Weights of a small transformer language model.
Size: 15 layers, width 192, 3 heads of 64, MLP 512 SwiGLU, vocabulary 4096, 8.21M parameters.
MLP neurons of a small language model. Each row is named by its layer, matrix (gate and up: input weights) and neuron, and shows model dimensions 64-159. Each number is 50 + 12 x the weight over its row's rms, rounded and kept within 0 to 99. A neuron's up and down rows have the sign that makes its largest values positive.
After each neuron's rows, "fires in" lists the words (lower case) most often at its 100 highest values on Wikipedia text that the model never trained on. A number after a token or word is its count.

L3.gate4:52 51 54 59 57 38 42 60 58 64 58 46 73 52 35 77 64 64 48 46 67 39 41 38 57 52 34 38 52 54 35 61 51 50 59 49 39 42 29 60 37 74 51 51 45 48 71 52 63 51 37 44 45 44 54 55 46 60 78 61 75 55 35 52 64 50 53 46 56 78 55 42 53 44 62 35 33 57 38 52 57 44 68 49 50 45 61 51 35 67 62 20 41 43 65 58
L3.up4:52 51 54 55 56 54 36 56 65 61 57 43 64 41 39 81 65 45 47 41 69 47 51 37 67 50 36 43 47 50 36 59 44 49 45 50 43 43 27 57 36 59 48 54 45 56 68 53 67 58 32 51 51 44 57 57 38 54 75 49 74 58 32 52 49 51 54 38 68 68 59 36 61 54 55 43 42 68 41 54 57 56 69 63 42 50 61 50 36 55 59 26 52 49 58 59
fires in: "took" 20, "made" 19, "called" 18, "use" 8, "described" 4

L3.gate284:57 52 47 53 59 50 57 62 16 51 37 39 37 29 28 36 59 64 47 39 53 40 32 35 62 56 45 54 45 60 58 41 52 53 35 59 55 46 18 53 52 33 55 62 69 52 58 64 38 69 57 36 44 56 37 49 50 63 32 42 62 38 55 44 56 63 58 56 83 71 39 49 37 57 58 69 43 71 32 47 66 30 51 65 58 69 62 34 37 57 50 54 61 58 47 35
L3.up284:37 44 60 52 55 33 76 51 56 25 53 34 55 62 48 72 43 52 47 57 32 52 50 56 60 53 47 59 51 49 57 35 24 36 44 30 64 35 52 41 51 53 40 45 60 36 37 70 63 60 55 63 52 67 68 58 54 29 48 54 60 50 12 49 27 46 46 40 28 43 51 42 86 42 62 56 76 60 50 23 48 54 56 36 45 58 23 63 46 32 47 50 43 72 49 41
fires in: "were" 18, "can" 15, "will" 6, "should" 6, "killed" 5, "followed" 4

L2.gate276:57 51 70 60 50 48 52 54 64 49 60 23 73 45 42 40 46 58 46 66 50 60 62 56 41 43 49 46 49 29 70 57 71 64 51 76 74 56 44 60 55 54 70 67 52 65 62 51 52 32 64 51 56 39 53 50 41 62 53 44 48 53 43 35 49 47 45 71 64 31 50 23 38 51 58 30 48 50 16 60 42 60 54 46 49 58 43 44 32 32 45 25 33 30 45 32
L2.up276:48 56 58 65 56 48 53 36 59 56 53 30 63 51 51 13 60 61 44 66 61 39 56 27 61 52 58 39 41 40 40 54 63 52 66 47 59 63 33 71 57 54 53 52 40 73 64 55 54 49 41 43 53 45 45 54 54 52 60 60 61 48 42 35 45 29 58 54 67 43 51 47 50 33 51 31 31 48 49 53 24 51 57 56 54 74 47 56 35 57 33 28 58 51 32 42
fires in: "made" 43, "shift" 4, "mohamed" 4

L5.gate470:47 52 59 41 57 62 31 27 57 33 58 40 39 61 50 44 53 35 52 57 36 46 52 38 51 35 66 55 40 57 48 27 43 43 22 34 66 59 49 45 51 53 56 59 27 48 61 44 65 42 50 65 58 45 73 48 46 38 54 35 51 71 57 59 51 41 53 62 46 51 35 48 17 58 82 33 55 49 65 58 81 54 46 62 67 69 54 55 53 30 52 50 43 52 53 55
L5.up470:51 50 71 35 61 53 57 47 25 43 41 64 61 44 59 65 64 54 67 43 44 70 40 39 31 54 53 75 69 44 35 63 37 35 54 42 68 61 63 33 76 56 30 56 50 54 32 43 36 48 46 45 49 46 49 39 58 43 39 38 57 57 61 74 70 56 51 65 38 66 38 61 49 52 45 44 61 43 46 38 64 55 64 52 55 51 45 55 60 31 41 27 61 61 52 53
fires in: "who" 30, "which" 30, "that" 10, "energy" 7, "or" 6, "and" 5

L2.gate278:61 62 65 57 62 46 67 44 51 48 67 52 73 58 57 44 49 37 71 60 55 48 35 68 57 51 31 33 61 30 42 48 53 61 47 38 75 85 44 54 60 50 39 45 27 57 65 51 29 49 53 47 55 48 47 55 48 46 60 58 56 61 48 41 43 51 68 35 54 34 45 56 41 55 60 54 45 78 58 50 39 57 47 64 48 45 77 64 49 32 60 58 47 43 54 48
L2.up278:54 54 47 73 41 51 44 60 45 33 57 45 56 60 39 44 63 43 63 58 42 59 57 63 62 37 54 38 65 18 41 51 52 53 51 55 70 35 51 46 59 31 33 36 49 49 68 57 51 66 82 47 52 50 61 48 74 31 64 41 54 49 38 65 57 70 60 59 58 58 59 48 35 35 35 27 61 74 57 41 47 61 47 73 43 52 64 25 47 69 83 62 47 40 50 45
fires in: "any" 22, "an" 17, "left" 10, "first" 6

L12.gate179:61 53 65 40 63 36 50 40 52 47 47 46 44 36 46 68 62 47 48 56 35 28 24 57 51 43 48 42 49 72 76 41 36 54 59 54 39 57 39 55 50 52 55 52 44 50 47 55 48 24 76 29 40 45 44 19 46 62 23 23 59 53 57 45 57 52 49 70 48 45 45 22 52 40 49 62 53 44 36 60 50 45 49 38 48 50 42 47 47 67 65 33 56 53 47 66
L12.up179:59 54 49 49 70 53 60 36 58 39 58 57 51 65 59 43 66 57 36 42 57 57 37 53 63 19 46 44 44 66 49 68 57 47 58 37 53 48 59 47 31 52 48 78 57 53 43 60 50 80 32 34 56 48 65 61 54 60 46 48 54 65 53 53 44 46 45 35 53 27 48 28 82 26 45 59 67 45 37 70 51 41 36 53 50 64 33 55 23 65 56 50 45 47 55 46
fires in: "the" 87

L11.gate199:29 50 52 56 55 41 23 37 53 61 36 63 59 19 56 69 39 49 37 71 43 57 49 37 45 32 54 55 69 58 52 34 39 58 46 27 48 51 66 39 60 48 42 57 45 41 37 64 50 55 52 49 69 57 81 32 50 36 52 39 78 64 45 43 65 39 46 60 61 31 44 33 49 67 42 59 36 38 51 36 60 57 48 51 48 49 51 62 43 61 34 40 68 20 49 36
L11.up199:24 40 28 55 55 50 49 67 39 45 58 46 55 73 33 38 45 42 60 39 50 39 52 41 56 59 64 43 39 39 40 61 36 59 35 37 43 48 48 44 59 48 58 47 39 40 76 54 46 46 66 50 45 61 61 20 47 52 62 56 34 65 79 49 50 39 57 54 37 58 36 52 51 62 30 45 64 70 75 59 45 27 39 50 73 46 55 40 50 51 62 43 28 44 59 78
fires in: "january" 13, "june" 10, "july" 8, "may" 7, "december" 7, "in" 7

L3.gate205:42 44 38 65 52 45 58 44 45 45 31 34 47 41 54 28 46 59 40 57 40 47 65 38 32 58 30 58 57 30 52 63 48 56 58 46 64 40 51 52 57 40 39 56 54 84 40 69 60 45 33 63 61 36 41 55 28 27 45 31 56 56 31 57 51 71 46 57 54 46 21 45 64 53 41 36 49 42 38 42 56 75 70 50 43 80 39 51 54 43 74 64 54 59 52 37
L3.up205:56 60 57 29 66 34 46 57 57 51 50 41 59 48 41 35 63 42 62 39 59 52 56 67 71 61 41 47 48 56 39 55 62 73 44 30 50 45 35 52 55 55 68 43 44 47 61 38 36 48 40 43 61 45 52 53 45 59 71 71 55 59 44 45 60 53 62 49 66 76 43 26 51 33 58 31 36 51 38 68 43 33 54 70 53 48 29 51 52 53 50 54 28 57 58 72
fires in: "made" 25, "joined" 21, "lost" 13, "signed" 7, "received" 7, "incumbent" 6

L3.gate485:58 40 41 32 46 69 37 56 53 22 44 40 68 60 59 53 63 39 40 40 50 28 47 40 72 56 67 60 60 37 55 36 51 47 19 47 72 48 72 23 48 70 35 56 50 50 52 52 51 62 45 49 58 45 66 47 37 41 38 62 44 82 54 67 48 49 35 60 50 61 59 48 55 52 38 63 35 49 63 49 53 54 48 64 35 53 48 51 58 27 36 61 44 38 25 44
L3.up485:56 42 54 48 66 48 47 45 62 35 72 27 55 51 19 57 42 42 53 54 40 57 55 44 47 42 54 60 61 69 53 42 62 48 56 64 57 69 44 46 65 48 42 61 41 49 57 35 60 57 53 40 67 63 37 42 52 48 58 41 36 49 40 58 77 44 67 52 77 48 43 41 43 47 42 58 54 54 65 58 56 67 50 53 34 43 58 36 40 38 40 59 29 64 43 58
fires in: "which" 72, "that" 22

L10.gate275:56 46 44 53 39 22 42 37 53 34 30 46 46 49 62 46 46 40 50 51 45 50 55 32 63 40 60 61 66 42 30 39 64 57 25 52 67 47 40 35 42 28 59 82 33 41 72 70 59 44 55 36 55 38 60 52 48 61 43 21 23 72 55 60 69 58 43 67 22 53 37 59 57 62 50 51 52 44 46 49 48 34 36 66 25 42 47 47 55 60 63 44 20 52 43 36
L10.up275:49 57 45 40 48 40 21 49 64 55 64 57 36 38 55 66 45 47 64 57 39 67 50 47 41 47 61 75 48 45 45 44 52 47 49 34 71 65 60 50 75 74 50 59 44 61 71 48 34 42 40 55 42 61 39 72 67 29 65 63 43 46 64 66 49 48 46 58 51 67 56 48 66 38 36 27 52 43 64 32 76 22 54 48 33 35 64 40 51 37 49 56 33 68 47 22
fires in: "he" 63, "that" 21, "who" 9

L10.gate368:53 56 37 54 56 56 44 65 70 50 48 39 53 64 53 38 41 51 34 43 34 51 45 37 35 50 43 63 54 35 43 83 41 61 43 62 48 30 57 47 53 53 42 59 44 64 45 62 33 56 54 44 49 49 64 75 45 58 78 54 40 25 39 40 53 50 62 70 52 47 63 41 26 51 38 60 43 46 35 65 31 38 55 53 68 46 45 62 60 61 50 49 59 33 40 41
L10.up368:55 39 53 42 47 54 48 56 52 37 50 44 37 61 40 49 66 50 71 45 83 47 48 54 42 43 54 58 55 32 52 52 60 47 64 44 28 49 38 56 71 42 62 46 58 62 56 22 54 65 47 83 67 64 45 49 51 50 60 45 34 53 61 25 53 33 50 60 51 66 52 25 55 57 56 42 46 55 51 48 49 54 50 55 79 72 79 54 68 38 62 51 34 63 65 45
fires in: "to" 47, "experience" 5, "regulation" 5

L2.gate474:58 64 66 42 63 46 62 54 55 49 54 42 53 54 27 50 36 36 43 58 49 51 56 55 57 57 49 69 74 64 67 51 49 56 59 54 36 44 56 48 51 44 24 67 68 53 46 46 31 83 38 61 49 41 33 54 39 65 66 53 63 56 55 51 50 36 44 55 51 43 37 66 61 45 45 55 28 35 47 60 42 47 39 58 68 60 53 48 59 59 51 43 39 56 66 49
L2.up474:46 64 43 52 73 39 47 44 60 46 54 40 47 59 48 53 55 43 53 33 53 54 47 54 50 43 44 62 43 53 67 43 73 45 51 68 46 56 47 55 74 46 41 53 54 31 48 64 49 65 50 43 30 58 32 30 27 43 65 41 60 52 57 49 36 42 47 62 73 54 53 44 57 42 55 65 30 35 57 55 47 59 53 50 78 61 62 60 47 59 74 49 59 59 72 60
fires in: "of" 45, "to" 21, "available" 11

L12.gate33:47 33 59 60 63 42 55 52 72 48 51 35 55 56 41 51 39 79 46 71 32 59 56 52 40 70 29 49 57 51 47 46 64 57 71 41 73 67 49 45 47 70 35 49 32 47 56 49 73 44 30 63 52 50 28 72 60 53 49 58 56 35 50 48 57 54 31 43 48 66 51 31 51 57 48 57 57 69 53 65 48 50 50 60 62 41 36 56 47 44 55 62 43 30 32 43
L12.up33:67 39 47 39 61 33 59 40 55 49 51 54 49 64 53 64 55 68 72 64 52 45 66 51 56 36 56 55 52 47 36 36 76 40 63 39 34 53 48 72 61 33 47 38 38 43 22 42 47 59 52 56 52 70 65 46 43 51 88 60 56 79 53 41 55 48 41 54 51 61 61 60 48 54 66 37 36 54 62 64 31 40 39 50 46 41 45 35 68 52 48 54 68 50 56 55
fires in: "an" 28, "but" 10, "anson" 5, "anne" 4, "anti" 4

L5.gate413:58 61 57 64 59 55 43 55 57 42 43 62 46 35 71 47 55 47 61 51 31 46 64 51 53 33 58 57 37 57 49 58 54 60 28 55 69 36 36 56 39 47 55 55 50 61 47 49 49 59 64 40 65 59 82 70 46 50 56 42 52 50 31 44 29 44 39 42 48 48 39 28 26 56 26 58 49 63 65 51 42 69 36 32 50 75 44 50 60 24 66 53 55 45 53 47
L5.up413:45 47 41 57 47 66 37 59 47 41 40 51 48 49 65 35 66 63 54 47 43 38 63 44 69 61 57 57 56 43 31 67 48 47 40 46 43 52 43 56 48 69 50 44 50 70 73 45 39 49 64 32 68 37 49 42 59 65 74 54 41 71 23 38 43 42 46 36 51 48 39 37 55 46 65 48 58 60 67 86 49 55 62 21 50 72 31 54 64 35 62 78 58 38 61 68
fires in: "on" 28, "in" 27, "captain" 4

L3.gate317:60 54 71 78 66 32 43 42 45 61 48 56 56 38 48 47 61 61 45 53 35 57 45 70 61 56 27 56 56 32 29 53 45 28 44 58 21 64 19 36 49 38 42 50 51 49 33 29 56 57 61 39 56 59 41 47 57 49 50 31 75 54 34 53 47 54 44 55 60 47 54 34 28 72 64 34 36 57 59 55 50 31 55 73 41 55 62 65 33 44 23 66 58 49 64 53
L3.up317:62 39 60 63 69 40 63 45 58 39 65 60 59 41 42 59 40 56 35 59 34 41 57 72 60 55 40 57 52 40 36 45 47 30 51 61 34 47 43 56 53 60 30 58 54 39 41 37 64 68 73 49 56 46 63 55 64 79 68 36 64 59 55 46 50 74 36 50 73 36 36 56 56 44 55 38 30 44 70 46 55 51 45 76 42 47 66 52 43 41 39 62 78 64 53 47
fires in: "an" 69